config = dict(
    norm_eps=1e-05,
    rope_base=10000.0,
    bias='none',
    parallel_block=False,
    init_std_up=0.0337,
    lr=0.00428,
    lr_mult_o=2.0,
    lr_mult_down=2.0,
    warmup_steps=200,
    decay_fraction=0.276,
    seq_len=256,
    train_tokens=112600000,
)
MLP neurons of a small language model. Each row is named by its layer, matrix (gate and up: input weights; down: output weights) and neuron, and shows model dimensions 0-159. Each number is 128 + 32 x the weight over its row's rms, rounded and kept within 0 to 255. Numbers have three digits each. A neuron's up and down rows have the sign that makes its largest values positive.
After each neuron's rows, "fires after" lists the tokens most often just before its 100 highest values on Wikipedia text that the model never trained on.

L7.gate566:177097132138182107142142178122111111157155162176162109203140125131167136130139124118086114185100159162079144146083068166164162108089115069131120163144184116113100143113118167112143146101077200143130134120179176116160079125149110121133105172098152119127165137153079120166099141108105132157106042101136093127131121124127048127101118168152126099106161129103079098165099176189132174090139134129136134135175183125122156186161124091149165164043062188102141123100113109125137125149076133
L7.up566:158063103131140038116089163115111089125130121136149150112090128114115050105141180161127085126079144131077124081137125102101179101086153090155105117141196123105165055186165133122157208136093104165181170146118141128092137158147098087159151119114132089079141100090065154085145160169135102138108143129110114161136146150117086158099151108155175148128134117084140094095105056148156129117096080088132137122140144080156181149108089095166110138153105164092170062130080139149142084141157153
L7.down566:163174117106135159119179131096102130113148128120099168150188099136161128154115110150122113150115115076137162227108150137146131219127096136147131177102182153141106132189155174134110135080149207108139084111099132122119182122151129110134168171148117158133161115163145113147093123166141153096165095221112144167135137140152174135123121153144122195125110152180237112097166135129168133105112183149124130081145121145122111074148152140148080122155205098124148091162152176140096118172168129
fires after: "0", "9", " associ"

L8.gate516:146098090134100138144130103081102159110178096062107088102185141162133142139166181137111107076130109155087120089147134088144105157062105141083080129133173125137076144123145148146129149081100143144084158113116171106183140131178106151132154125186087127108142165145106195179113129089089191166151114164138107084131175179178119121113151105133079098123144190197123124156101152127129221068217093140125092151138080095078111145132161105099111135151148163104111100151115114125174159127128122
L8.up516:135083114137117160178130127147094084100184180140144146138112091161143202101185170170110131112113108110061113154191086108093116122154124127100115135124086131116212123148178106131107149148142107112119121130148160137062104117143155140162093188129201154124124165146119127183192045120164154140102127087117099121141152142110183124158110100148131179121133112106117123146183047081133190141119098185077116102176062093114151088147152133110112103138081119186145158087080121124142145097118107
L8.down516:126126111113146183113102132142069137117140133103120099126106055151078190104143154125086109130076138035148159129125139088164148174119080052144135089147088067118164099173151107057153143132062108108188118085097079127128089138146104157156100157137134141167120117142138143087180115121142164075169117152142084151144093122129125105103116081113147141179120103124111187105171196189112097116092123133145149124097129089102132127175156148153169113138157134152146140083133044059175151104109116
fires after: ",", ".", " He", " he", " dep"

L6.gate198:131105075117156122075120122068136142126136155202133106190167136170129137174144139109106147150106173176170166113099114122136134114173063153167127094114112098148079094164131119151148139123086196127133128175121197084148114069122085074103159148144175123159095129127133052161153091141164078138083141129083149162088148174117098145114097078188090125114160123118186112146104111121158152158184103189126111141152117161104135157126091085095177168104146147128104122130093057125157160119191088
L6.up198:082091165081130144147143138096133097177118141144144131122103071115206138075095128175110123080097144170178166117151075124119156135145073108153084153111161093127099125139112133060136093088145141161094163138151175161174168120118132122100150112159128093083156088137157103128116123080151105127132154142168059149114144148156129132122058103142152118112080104182173181163143136163138145154044173142116132059205155137112122104122182149197140130171122180157116144173109156190086161122154143
L6.down198:136157117110158112111071147095157143116133114132122100130183108091040092155167132113146118087130113147184164085160084140135184112128101082152167083095165141147116096129136102121118114117101182149136135119137157078079109135108144117154120082153117175178109141118110123118130090091142140138096202119127088124093151189184187190109092078105075138131164091188151163171090114146054139138078168159139115099105145199145119144128189133113135061104192089139165134098127100142158136079177142
fires after: " \"", " (", "==", ".\n\n", " Con", " =\n\n"

L5.gate360:134128116164117155122133097084146169168113125165117082138085115124153151161193113137134064154113092192157118127091083147123157096117115100101075157096180159128131114120094168065147145134134104176092086189145131109124126083115101088066077134136093130128056142109083070088079121147139132135120141195131144188172116143120112082078119101127123141159124047078115106160108159063157164137095144153099132088191107095150134120163108122152123143143076078117070099127136168111127150072101071
L5.up360:052115126110107097166104115100174090093121131078141098129146149128170145132119162172089117155143118123110108109138105102164174137150143135172112103111141121151052155074114143158120146143107108115088127136090120140083048110095145076110103133138145165143055119040106135136118040158189170153118140142142111140169134131108086091126141126087116148131094162103146176147126108070104082156098206167179143120144154161110104110123155156111154168146071143111042112117111075079059164154106119
L5.down360:139120145094160106138086195101135145133111103103179097120154131107070151067127177124134092186122093154095144067163107157137123128070124165193168180147117157131150120097121107107096114074170142158125116127096085095074136136152180149144159170122160114123115109088096121109190102068077080180085112135136114163149093144154140112137084129175147173097100154106126163149088105093103103169121139131212146111156185162147186127156107114130090151113142126163149169084166097159165127133205071
fires after: "N", "|", " n", "\n", " N", " l"

L5.gate350:113154127115105135146126200151050175092117144081156089108101151132131091050167150096125129153129134144090081157133089079143083125093134165157199117171143102080091083107143166106120124131162123052111104103068093162128093131153081095163139195164125158123126122163123145162040117114168110131086132119106132075155114123152111153160135072182126123124111134116113122157103149121153151105157115109101134093102095135109157058088149183059116135159128111138135123137109140110173048071096078
L5.up350:157103138127119144187149090093135145144099115106108108133069111128112130145157113109177132154114153160172140057116075135073154100077096158103088099139194155138168105098080145162112138121086149172118132178111124130133140124163148076109133120163137154094062085177093106106123107133111095108178123165121143086119135105155130125109151088182147111091138092079185163081096208100102110118173120089092092143025123158055134078115217103114125082141113130127116138090126138120068119124136090
L5.down350:101142067124126165118127165100154113150092216110151126197145111092164167100155101138194083110130110096105131125107134120115105110132146090168108198094176124113131143134123073104126169089116107091106096134167174116085130087066087149135131142104110124131133150116201182107159132152175109116113153100132139140145109140103189115083102187122126125123141164106074127209123118146139163097124177091099139120201133150151115117047070137105193136172135172065169123178170100120176134124133148
fires after: " T", " ", " t", " f", " ref"

L7.gate311:126188137152125136149087134146142185069118147115153127149110124186156167136117173118205161114087175161169097141111157076153127137116137109176123156144155183108111148162100131133130131091081120171034161107111105086157145098108132104160114124126097143063121139121090080110084184173159150146132156132130221161091190051101123119071129102102124110098101160134140082141088072103111125101168152132128168095162102105156189094165149100125111108075077101118147132075120073147115140121144128
L7.up311:124191126128150123084169162111076135128143144164172172144160122112106133119080181063203164205129138097111145135063122121129159096092113102144149148144151134116152119136124119120190179105107137128100101138121107114093162120125138064134132111148167163193117093083097059054129103116125148142107142118079172180127153126080177106116116073103085118069160126088108113084164151167125144069140123094123122163089103118091089147071115121119183170142110170121091122169036106104154125132097135
L7.down311:101128161155109102149178105146086148125137133166144128136105140155128152152145124059086123195114109139124138189128149155090115144114113090109128129127113154160162146117133118104080155150173103133166147143087169113161160128167175147112151132116163168136132172137143012128166118181222097171097167122102144115098073112143145102136141042103143146133088120101145102163176137122160122118141180121175172118168087109107172127140135143140138201155050126171115157188061090081115079119151092
fires after: " the", "0", " of", " U", "P"

L5.gate390:114128110108145155148135099042150141139092138156111139105121101106082132165118121104134160104105103135169145123136122120118118108187097112083099171156121159114134138107146090118170147200140119066153130158151081153165149162102150157098106173112077118143115175098115166148157144116107130166120205127161092125182112098164066110132097194100051096101141175109130104105108114127167151131117157153241071160160158136164119124095141176118157212104140142069086100105071119161134118196127129
L5.up390:079108118175142096097222170119128122106145146116158177122181142110143110096192148076128106122109173148175042152198133151120111062158149143078116146115107105134083166137088129131124136144113097100118128125111198136059169163130176144114095130105122170126185071129087121142077104144164122126139133150158109095150194153107161092140089091133133058125140131161153050145098091144156142114171126077116104173155119147120133127146168160135098109181119122062169108160167099148112116114083101
L5.down390:144174155141159163081112137145097107075123087164119121162091150115070131169139186153060086153136098142130132157142179106103157140119118104167096156111145144065159123118093130169127125103141189126176155120074173161139111118106104156125149179095131108169149041115159130130114164167136069079170083139191159154115096110162182146154097175172107087117170139118153109155146134128145117110086142106096122116074107131114171123182078119101088112164151138100176139141107167065072069082115069
fires after: "–"

L5.gate102:116163046071145079086140148161185106168120140137159164130165125133136138104162135035122089123083143166194123125136129126139182090145094132104115145080145161090133179135124115105196182087119175141065086090171125114137135125111194164129121179126075117122126119094058115137126061174161125099111128094125144124157092139151108087158073103172115149130108072134133097112091158171107184094155148150129085102120148144132113172068190148114135125136130167123160148130112121100088082184125134
L5.up102:105152108131147130108129132113162182100100102123081133108121168138068069117162177178118115155152173189192061131142115115131186153124141129094143113233147135090138163180097116095147150158118098151121123131166137163102152096107137106132109149149057122111150150178117099185128153151105167139113128073103082125093117172182074119146115128134152087143117167104204114152137152102142132168084105138133173101145146157104107077125163123180122134075078169071184108092170111113157137176076089
L5.down102:113205135089127131172125137156105155176116125111079109120158116112099124156163111176156126146144136124189106139158126151112133197113134146100144129148062176120159134180103173150093114163139143136146098191078079107091118099117135143158133204131118088152230097132185188160105180139147090127106089138139154134079166094146178194119146133136227125120123115107147094147137174131177079147120143137120153112135168126076112152129126174150103076132079105138190130183115164125144114139177137
fires after: "–", "=="

L5.gate347:115115135119075092133188144111129109095132129135097133136155146102139147065129096099177088100138148082156179184110193082135123175109084126114162162156139093128121127114102119188131106102103169115098081168109142141188191071139141136140109127160048121156136119100112125063140088115158147111117142147075167153112153113137148140130139109115124118170137171163102148127130153134122142100166083194093148165146152101183093100084140096188179111087153137101132136158187113086079123007176126
L5.up347:074121117097095115135112174042109099085175126121120132179113150145104087116142096122166157082113076131164195136095154177132091102214114134156142144130137063143134133153164073150196171090160172164147137089126131153183153149127088098091134140125119066135160167125172112072139117121125187128171165179134073100163106117131146096057130082168166157131127182107134133137147189120137148087127137114129157150113121090168171160124129159118111176136181150121138109063139084085116136162106137
L5.down347:094128078144097080125161140117089057088093135169150063184173136166166164104081172152145052185179124142131109134091119160178087131140089164136176162149135095159119096110131188101154126117157114106097127127112109150139107128108101179133124102143091158122160083123084177088174130157139167089085091131106144115160159108094136103174109112145146038146066168135151172094150174038137161104134101078128111108160150138146122165098144141131160077155136118088103151115153071118128100135150121
fires after: " L", " l", " n", " c", " N", " s"

L6.gate398:125144143137084158093138153134083093132131114107138132130093115151089126147150218090171138140114178139112208183139159157163110146180113089111129145161126123097074135106084039115141121109084105125077110093148162088147146114128045109137157143165105153106140155164154163119132112178154152186164064155119088127125134147116118066091140127103082105193117126138161147157163137117112088129179121115115188135153159127105148171228100152127127143077088162095150157104105082092103064140120112
L6.up398:158132183114123139088129126121181123073117134114160144059070189142125128096138057126076142111101125069089151121137195163138183174126105159115150164143176083163088138121133141057112130098094102135122138138168110142123123169136168077141092117108100159089098064060137122139097055102178080161199155095147087103172142102200126150119125103157154141068091116099154169167095151100099134115135105133097106141102159147133178161171089140108136097113066109081111119153119138111120104130149139
L6.down398:079112142148032206180105138118091081122120139138149167164140103154137152134153105182123141169110126149114138109046113203177112118177136095119158163138127140125082096195147052113080167130136120134164143122164163120087150136134103122152155164098109135159081137120057119137124143133164164152124123209154055095152148171170120140145186094147148140106103128095107107118116167093125070146125154125116159139172139143103167107133056152139095119095134151079125113156058137125124082151149173
fires after: " L", " l", "l"

L6.gate536:153098130075120169037149151129121141175088097162097107106166153112068105099052144145139178096175091148116052092128168155090141118147102106104132114140116156119170105052161161165071121138191124157101079101125156137101144163097093132122147076080158103176175194157114152081158150140101131136138122106131196144112113119106134163116112131137182199115181137147144081104116145159140134133171116174146157140118109139147147055110125142188116136163086140186128137127154127090084126130080137
L6.up536:153059108114147101150110129153136132139190170140100121128104113113110109111188171131087169120114085121077143090163167116159124099150109108113117172138218179137200111148084148182138084069169156165069118126174147094106158137140128143081152125117110137103165147182163140149101186146097150078108108084154111128140122132173117110104188136125120172133166138053156164155117084121195073128096099151126126115112171130126135201114156069145177088134138061092115097147097131145086125174140104
L6.down536:149097117146084125165076129115085139213099081104087056078189094123071127105154163115095098132128104105175141117113137139122106139164165123128125137032158114064164096085084143156099090124137102109100160195148124112082091135099100168162138109104098148126134132142184143103113132125051154169188102126163178137046142145077112120113148140097172123096091154144102081124123142109094088143160156128139097168163130123118100143141122157159185156116118152129126129042115132146097136101085166
fires after: " the", "9", " an", " N", ",", " S"

L2.gate68:118125113086173091157159120121067137157128121168121110114142159196158032160178148119094151156082119144089145138168183135164136073110173136077134146149145096163140085167094128093166082121135126144091131116150104137140125162134139170210144167128166161102115148108142083133077175112209141172171171140109175119214161162144093132124113101113137107162095154127070113170159104138109119109105197137089141142181071155152129112136173146112140125142163140109091137187079105167145108138156113
L2.up68:088125176114153156177092130145080137117119124178082115099083142198153072141148170115092174204079097165108139142209157123103107082152184188097102154126148116137111079169127110155155124108169149129090121153161088140149132134119196166207105149079172143144101151085136075094113121109173156140174177148126159142206153169130091145136118086114130110154138117140133112154166098175142125134096157099111152145186099105145118105147184130096132119198184133091113116178115117114136103156140109
L2.down68:136161161141179094169112210083183155099139130103176117126179136098120182092141091151144108038174175091182105106126139113165164102136113099125157098156097077087086139073138131087124148079087057079124115090148168073136111095126088089092121111124120082128112119116101113138172169142087160174117110166130095067059149103106133153107127132130149148129139133119137148184139121105139137139148098121134155150111149071117159096155099189099109175115149101146171127069158086098069134086164134
fires after: ".", ",", " that", " as"

L2.gate99:087144066156161090157082151141116134116096125132099132183161110132153091172142125146140082109115094157131087147144111103153147108084132134145187130148116100116142103065107100113150113113190126182196140047127094109130127098115110153110176150143124126142136120122124177159090137150160114152172156093170161166086113120095124100067125148119148062139106084162103158112049149164092085121139173118170153129163190123155172064104140168081102093099114090092142116219156110069160130113131062
L2.up99:106139113169116085173079120135089180128142136129086119148156091101162088139138138106102091082123087174063123164122147138096144027089180124128109109099160085153161149100107068140129102124118071155140111115107125126120192154134152120167115072169093097094137113137139112131152138123092141200039131103111190138096157140072152133133134145106087102079111131147161084161147130157110111086113152105104128185108171102167187099124084160056181179129122101138117113193151125136183145092145122
L2.down99:151129174111101166152129146126166113148133084114185106094117151151138195082103118173164150133114171097183082119115115155147066202125062094112118116107106081110105136136153150118154151109077182042167150194085101145130105126138099140105194118105164114134112136170099121150128099138149108099169147152109080101198055095168140117098104151140124118135131150097140175112111101152133108115133149140091164100157111172112105181174160098214163115072093181149143123094157122172092092156158117
fires after: ",", "p", " p", " when", " where", " remain"

L8.gate183:116145162085150191109135124151160094204140171158155138162174087081143155087152112108132145100115127129092104101133133203117173131095098129134080116092106109195174133103197100133106159124126063116115138093146174138175099105141116113099112063094163115155081068100093162144062110137127090101133151156124133157107115165146072052103167058089126127172158124151116097146156115160132120106150153138163177081129132158127119117137167067140111171146145114123134129155065187115118108082064093
L8.up183:144135136142167135161144094077125130086180145190129134099175120141126106129091138119126189126107101177169113130117148077128143097142162098130158117115139108087104107101087133160088137154141085119121169194135123107158103069113095176070095128110121182101103072092119131089151101148151134094116120153120120106065125140071154178106089066133063113140131196094156098106202127076113136092085172145032115107083079163137101174124165169091116120067168156167094088107101126135112104151106118
L8.down183:064137125044075110116121156144093178112138138097130108160124173108117139111132110074103163115159124113128108090118086134062136148102123056128120137131146081129143125041119163082132076082168151148145129141119127084183119089135151120085115145173170146148160167133099194074105100089104150182132102177044068136089089143101166117137167085133123155116114119117120168131125148139092104106195122160163135131109110125131128140158089129178153161116109141075097126181085212086131097106173116
fires after: "|", " No", "-", " N", "N"

L8.gate593:096188120165095149210096111068087154126128149168145184089132064142097126129143159192108141117150183181152104173127121091126198182116147124165186134148180109088155130125136132189095097141197147142154120174100160057076124151138112157096101116154104081138142098117142093117158122130090067071103063159109108177109133137102182121131146152098127121153122093188136126121176145112129156133142140174092127097126148106101104113074107143132128084137177156061114120146111137070130093114116107
L8.up593:105069123106124102136086085112062075101091158165129151152150165087101078165169178173085103076136166121164127172118141074119121140123148173173132139166145099096153082119133195087112102181095139145098165124072124110122110125162129178114171112129188174128147139180157176149162105185135109135147095136168191132122153069122181083112125132126139120081088114106137118122179105117133128078111112143126130141153077094178116129094228142113105111149131121144130109112161122104077155077196158
L8.down593:116057115151146092087081123164107122112095168121086095122157163105095109158155131140131084187076090098125124137133151163186133172157110102155149100159180160068120137119080109104136149161111149098115099120142100121107104127140048125111114161125131147083088124154124074099082110154105130112137066084128178159158102087170121093106107215120087123121054141134161106085090132100122090130047117096184137100130109147141105114075108120130080117114106161138125133119153197125099073155220143
fires after: "0", "9", " Acc", " rel"

L6.gate630:132185108121135145094089141074161128149178123087056142147115157169148154106132128142023112102108149159123109124108115150135126096108238152146141101153148156107137110125106138178138093155068140111078148106179125149120072098103118135119128138130168128128154106108142072101116096132152238120139124095067134188146108098136094111110127119148173099129128132131128112138131087191120154127122113083169185069077058105098101075161125099106081101108096166148145144133174120140159179116104086
L6.up630:106135172136149175124134117087102128111106125137073104177166120149141090110151139150087183179074109109136099122101078184130119142072088215154124106104121105098150143087143114129109130080132091134173195092136224132185127115117179083163120168156150086131137133144146114161120148136213107085146068080139112131173123147156111127134127169098143134145164149135057148092084091133170140109136138072096148126133109136122114141141115087179118165112105089156081164122095160168110136038172139
L6.down630:136119139164172076120079105071129114081119120099112128156127099138118152138126170083127118094157178146111105125123097137183184138152097155153156179143099085092149120130099098119061146089131189130175096147023169104116177172163135040172144072131154075115126136121175156173132164121156171134109089077141182057116109141171079106079124101180071114101123140128169121120101181102169074115181118186116159149167130165141071115126127135138108141116144104115129114114136142158138143128124131
fires after: " C", " P", " p", "p", " K", "ag"

L2.gate62:151116101104147125121071126126132180087131129082171120133078108093179170086151162118115114129132120171133115155136122129167153117142090101097139168126133147154104108136132139165117141120224197201090150097063126094106071099198172157108160130097119134130131072108097142101144068163117127117150141133069146169127130140124100178153138137136138098135138100094177089089135118103093179027206138106086104130133154135105167093090047168128140126173137144163182135131103104104112167124111075
L2.up62:161205118086116145117158105150158104142082066090170112132123190129163087101145103138127071111115180163125140090084148157177134082128060115087159143122143049148089054074101087130084104125121093141078131099103188117139126091124180085144084179148082088123170139096083145171142110139090103090097151134102167136110079150127153113096085104157138120185130061124134145120119095141082163079130125119130137089145132104123089093078130201160123140151098136136163126173171123095119142146127094
L2.down62:139178076131092091137046108127129144097152142170098148116128120114106127078146137102122129155135175136108096062144149135171140142161150080122120112090134150122084158147129145127166076164165131127135188178098184158140072121104162199118121031087100192139126080096140102133102063073153154129148112110128074144130081155162081161158153152140144068117148106128152125070109161116036088130160156123124158167096095121126183117110127136073134118143180176150121141124151084155132108133092170
fires after: " (", "==", " \"", ".\n\n", "===", "'"

L2.gate336:114070143134104158191089088132140124123082161157177083112125172124072095089136188153139118097120136147155117149162141090173112137071122152108130172076054143135180158136105124140111135141197133122157155122082076112065160107132133112142130136115119136157129076098087149167127102126124158121142069094107102044092166097169126110168145158126146149120194180110066139139168102102118102122142162175127128153127095108123102155186132096107063110102096219138105139096063123101129129185102104
L2.up336:124073139168123191202085080139142139118097135160171100142129165130083099066119164131170126103132113138127103139144121100161099145090108120087150141055080100162182134152097136129131139141181114119148131141092043087096140083164127124149139108152124120156140065101094153154151139165148175158113049109089092077127109106170117094170128136111098170095187153077047144113129099091126130134111134207120103145133069116124093130181114086122096118075117169128113111059102155098111126150093098
L2.down336:110055125161106137169072128076118162114091138155139087114168183136099118094162180173179113171134108105127111128179125046153137132137106164099174211050135102095156124119121167079147144083149144107152123125097065130092124104102135095143109059156136104136113129087099131153150077128094120135114122083094113073074122077165090142158127174130159148106166157159116155150164085156068131131131147151128145105146078091152080139142128065103090132106115137161076131059111163145154132170151095
fires after: ".\n\n", "\n\n", ").\n\n", ".\"\n\n"

L6.gate351:117172117117122159120163187118084110106137102122138198108085131086154134075168134110090151152133144149183143168128113073135149134106124116136149122181146073136093141077102146155094097143148149148071133090173115130073123096128072163114162089104111116145066145167117135184122104103066069132109095168078099181096132135078132165108134109086120105103163146109184081152075120116061118115075163140129144100144099150165150173141197123075109095144069097154122105119197152097084178150166128
L6.up351:153081138127109085141182125107161132110149139148107151163162117127158149094083137048182147091102096124149173126038115127140127126138116140133110124112062053148113093176134167104113096170146099157130114120074116159007117120144110095089168119135114144148134102121096095179173107097178078143115103172142108146119115110125100183092100143162122123171107148147172165106135125050118120136125137163101124093141153157138084138076132150094104141175142117153159129136079119090102175220137071
L6.down351:185176099149122119147097150119136052090134121092180103115176116130094141160127104203107126169051124125137134152070053092161148142144113144174108139104159104133119155138097157152112142108089156156103184129103194121097143100187199144098165108073109166069152144129182127129116078144165120132150088137155132135132128210125200142071155105097105160102108103145139068142122128129150146179127164164130112127131160112175129109130126110055098116118142094169119165122211111145163161144130129
fires after: " \"", ".\n\n", " (", "\n\n", "==", "==="

L5.gate286:114112090121154190104131117072136124074100097140107168103088143161097108103119141124118106086115164088132151123084159121067158081110131153114104160112136075137096085071085105104114180068106212103101136124135129114128094117137089186099117056159174100145107152096100096125147158105212202146179156177103155050117129149104140126135078132118107094134138126151070162118148119154168130194129126138112191080153122152150143131161096134123091175126085083141075122138156149111153157173168141
L5.up286:112101110111089110122088138068146150081075172086141085089145099143102137137144167165151193127061159104128143182107066100132167149122151147067145144122130098158087125095165118153159097115146143129127122154113167149144089139071119109105065181152103172139080103103095177150125124129157148125163087101154126115155141113098161164153085143179094057122139099161129174128112167139100163167058158103097137068142074146090069074120079113153158132141145061093135116169110138124114146183185167
L5.down286:115112136137179185081091115075139120112148108156142106146178117122099087131078148160125169117174120114168173132141093117130159126139136149078120139036093089133078119068093072143156178153116139083125130137087131172068160088156136194116167095136177140129136097146159163132146109096181168139132108146121139148153146125160126189080101129208134099083124158116144163130121131160125117125105097105158111099231181119123118108150173170105136114093134096134088124050196089127124191134123111
fires after: " comp", " p", " pre", "p", " ne"

L2.gate355:133160145123114143137081142111133128129119131133092089143142165098122155061087116157139159124129112162098158088109102136170154095107159154190147187127127083114110066075170099106151068105103143072153116122113134087181175094113067102133114118126191132137124172142110182107052136154141077170134120117054160083096140117175174131140094121151103134167104129067170132111109119201110098152101139114122164222165072133117107171167121162142059132101161150165119147174108102146155113140129177
L2.up355:140170095145131141136082116143095139108097181155137123183120172132122157124156128173167134065095138143103160110143125157192145105106141142142202171119130117119110105101140112138138034150084116072111178157114111104146171178098073147154114086108171167157098173138092143119060124130136116139147090137059163088067083124210132147174119143123123144155123133083113113131113105203160125174112169141139120173138059134133153182152143142111091147089180105154156183195116120155119113135179161
L2.down355:072051131100143106134167129145150137148103143157141066151100164173125155075150095166128108255134138153133103136192109060112151119116144105122110100110078127077167157063063130113106132143086087137104081138118109099144146161119099134133143071058155137111124110087096126088096158164140089175103117124058126112129100146156150096104110175128139149183121172163126109068134104168087125163094164155184122123157105105071140133110125171117106128155108086131137122085128134182096165131130142
fires after: " |\n\n", ".\n\n", "\n\n", ")\n\n", "==\n\n"

L5.gate134:030107138143138162108145133078151193154100079135141102136180131146154074122125087109135142137140127102132068111096112179094170118186145160112106144109058093112080185174148108134135103144109126114148072109159131067160084113105131126156165203104113210104146135086088176098092077159138099190091109136116124170087127167091148148140129153149112147129116116157135159145125119090153151151100160176155165129124114119128202196174135130114146098113107196102082081169084130120124106136122131
L5.up134:148129127139089152100116103144111108097128134084152145148122180145157121191095120128146151075146132124134194111095180099150184162091118155107105156149139160115067216130155141195113089142145107091094103098150148065106106102178192130111112097107110152138075181134150121096089158076139199115157111147121127138176124164147153166165109087083200178150181117172113128150091112116076103128179181136123160165060087137093114139085122107113141124089091095124196132117103110092138134131179119
L5.down134:073105108168092163089163113165136143178135121154102103126099130137161146135095079124207116233124152142148081109098072150155144095138137105188112157147091072138070147187180085078122119136137146143136099111169145109114112167155153151158148136119119162182168097074144128111162134097153113151091211114142131085077124157122100083136135191181139101114135151131107089159114112119148131174120151146108201104116171098127196204142151066115121110096117170100097149141143136179124118119127126
fires after: " The", " the", " L", " v", " V", " R"

L7.gate337:125141154191136123094131170139120152103124104111079115152187124173133127094120133183100104213041127151115104156132171135116122153142139080063128166129136141071129132068046123150100140090110150209063123123138099146148140128138157175127129176113122144126170110138091140121117099093107109119211117184119157132128121149150172121117151072085118150166058068101131117169098141145184165119068108165087120154126150104154115133159127116122153118185146178107085093141163086193112163147128138
L7.up337:192183113117103193075163139129082101127133157184112159127154152098103122109156096160120096137118182133039213180112171132124180094124102128161170125102125154111111169098106068100100125145116113205135141112128131137138147091113106086142116106201147093159117169096106124131085067099117152107204111148095121128098112117132124154081109124111161143152103155148074122150188100140173117100095129131134179154105144108162101155076137096061176140140124131088138186122076190115117083139105131
L7.down337:144135183133120130050187110148112133069088118067082122164147155096141155125039117130127137098190123072180115085159130203142121078135164133149184102189131097176161133102132136130123150171117140122179136108141121115121147158092116120125122166167101137123120106123157191191110100141131160142094103122106200108186154097155132135129138144124107120137144129205124144155150094147113078134123113119146172131131140138175087144190119140162172076170181075136102085147160104118084073104076090
fires after: " L", " G", " d", " g", " c"

L6.gate226:124103185120136136127165205073121141118160141078097141127093149123129126078109130100118160141125130104122136149160141144092149145152176133128142104107130169080123144057085164122116167190076169114108089097146087100138069098112109136136086085201087141144164119148170134138139141118134138122111222091059097124163150093139203102195174160063131108066149148122120086135140099140125108149177125137136096132150149204174177108142170089133119142126073150092110123110128153047143152149144099
L6.up226:142116173168095107121053118121183104074129105177191121139134142174160158125091145138169126158106163161125101123146107127150100098131158133104148111098137165159049131084100146074118102094132186186125117113167135152163068127116160120119092149088174126114179152054114122185071158124159128133110119139164067085129132085133186116127166098164097150093101083142160140124093080128091171120137145133144137160087176074145167163120067178098140133121146113065148118168130142050106077107116135
L6.down226:140154170168103143137117181179129122114074110144146175160183135120120127086076120057191100166108070111159073138177131144138156155143126143129162118120190150061097128098061167068149158183099104156139157152120095116134116104117130093136127149150107151135075113158114116116111169131134089172112078110112098115138114097163182104145151084063129088065071194130090126178153128166122122128144176107184149184142163100139158163124142095131141116063103149067115101113094140092066126116130131
fires after: " the", " early", " a"

L6.gate472:170133147162138206169109107113130133109167097178061168104132160119169120139142123147119125096206109103115105182124172163146160159153170179119111114129164134125101145165168147177046117070179090156142103075137092086123147098181108122122154139068181196107155130125158134153148108090100055080163104113083160151103055145165101121109121150138129122103109126137152141158118110138169172177110134171083167132080150103104112113095162137134191155149139123078132149131185138146116086120179106
L6.up472:089126152120069114177122091132074185093149140172130170154093125129123092107131135117136157042170118120170167080128136189121147100167141123116140163087138119158160147140097131139084156056106125136134121162138138142083107075128071166143075074088123162104166126161106136154133105115151110147174138149086108143133116044160166108160143139121137159126103064112149120186154096158132145158170158187150100137121141058063129143148196127174142140153110176146113084179088135091117181118059140
L6.down472:161101168187195119174111105072141095133149131173119121164194092107115117124123142153054095199139164149124123101124097138134156195148123194102136058110153190119147096137156102115124130128134155136093119128043115170083160114171148123129131128108205144147165129093156108147107137154103089124136092120135138090078160121111179093075079194098088100127145156133145135098218117081132138152103122101144138112070109132176084096098094126091141076154095094135144131098144171153099128116133168
fires after: "9", "8", " Acc", "G"

L6.gate624:153159166144139123137166176110114069137109125134125154079090149095077125102129129114055180147157143153080087171110095129129164118118156044164163132145138154124075107101166111078068152106147197097117107116112129176094170133127130139136092094078143119094098072107069148106153122044138138145110172174112128137160144147198151139123164135120094130137126096145130135160117111107135137076072156131154080175119121123094113069095130150110074174142166124055098168158154160079163075138115073
L6.up624:163122114137158121133141135096111157119088097104174213116175131121123158112119089053167162152095053157075105091135120118165155119155114077161160129105155246130135077180142141138124163142130160099181109173121128138192134150113154143135100144168130146120112103106126108147118175177148209144122092138137153118100132081107113153076179113133106124158131179108095089141094108147147103097113110081140057134080134133122066089114137067080136175184144085163124173111110140123127108106169118
L6.down624:120106217160170118170138121131109150153104185183130113119138146162076126121149075204173107145140177101124101161149148158127126094120131103185156127172172117165152146126114111149152108084082193149130154164103168091098138110112124138159115134126137134153104140141111197151130058177127179152118122139109066106155151089138132187109082119196116114121080146154116138114050084120137102090134199089064203090145108095129068114119115104135146087136116103167174131145122165156133161128179109
fires after: " T", " t", " O", " U", " D", " o"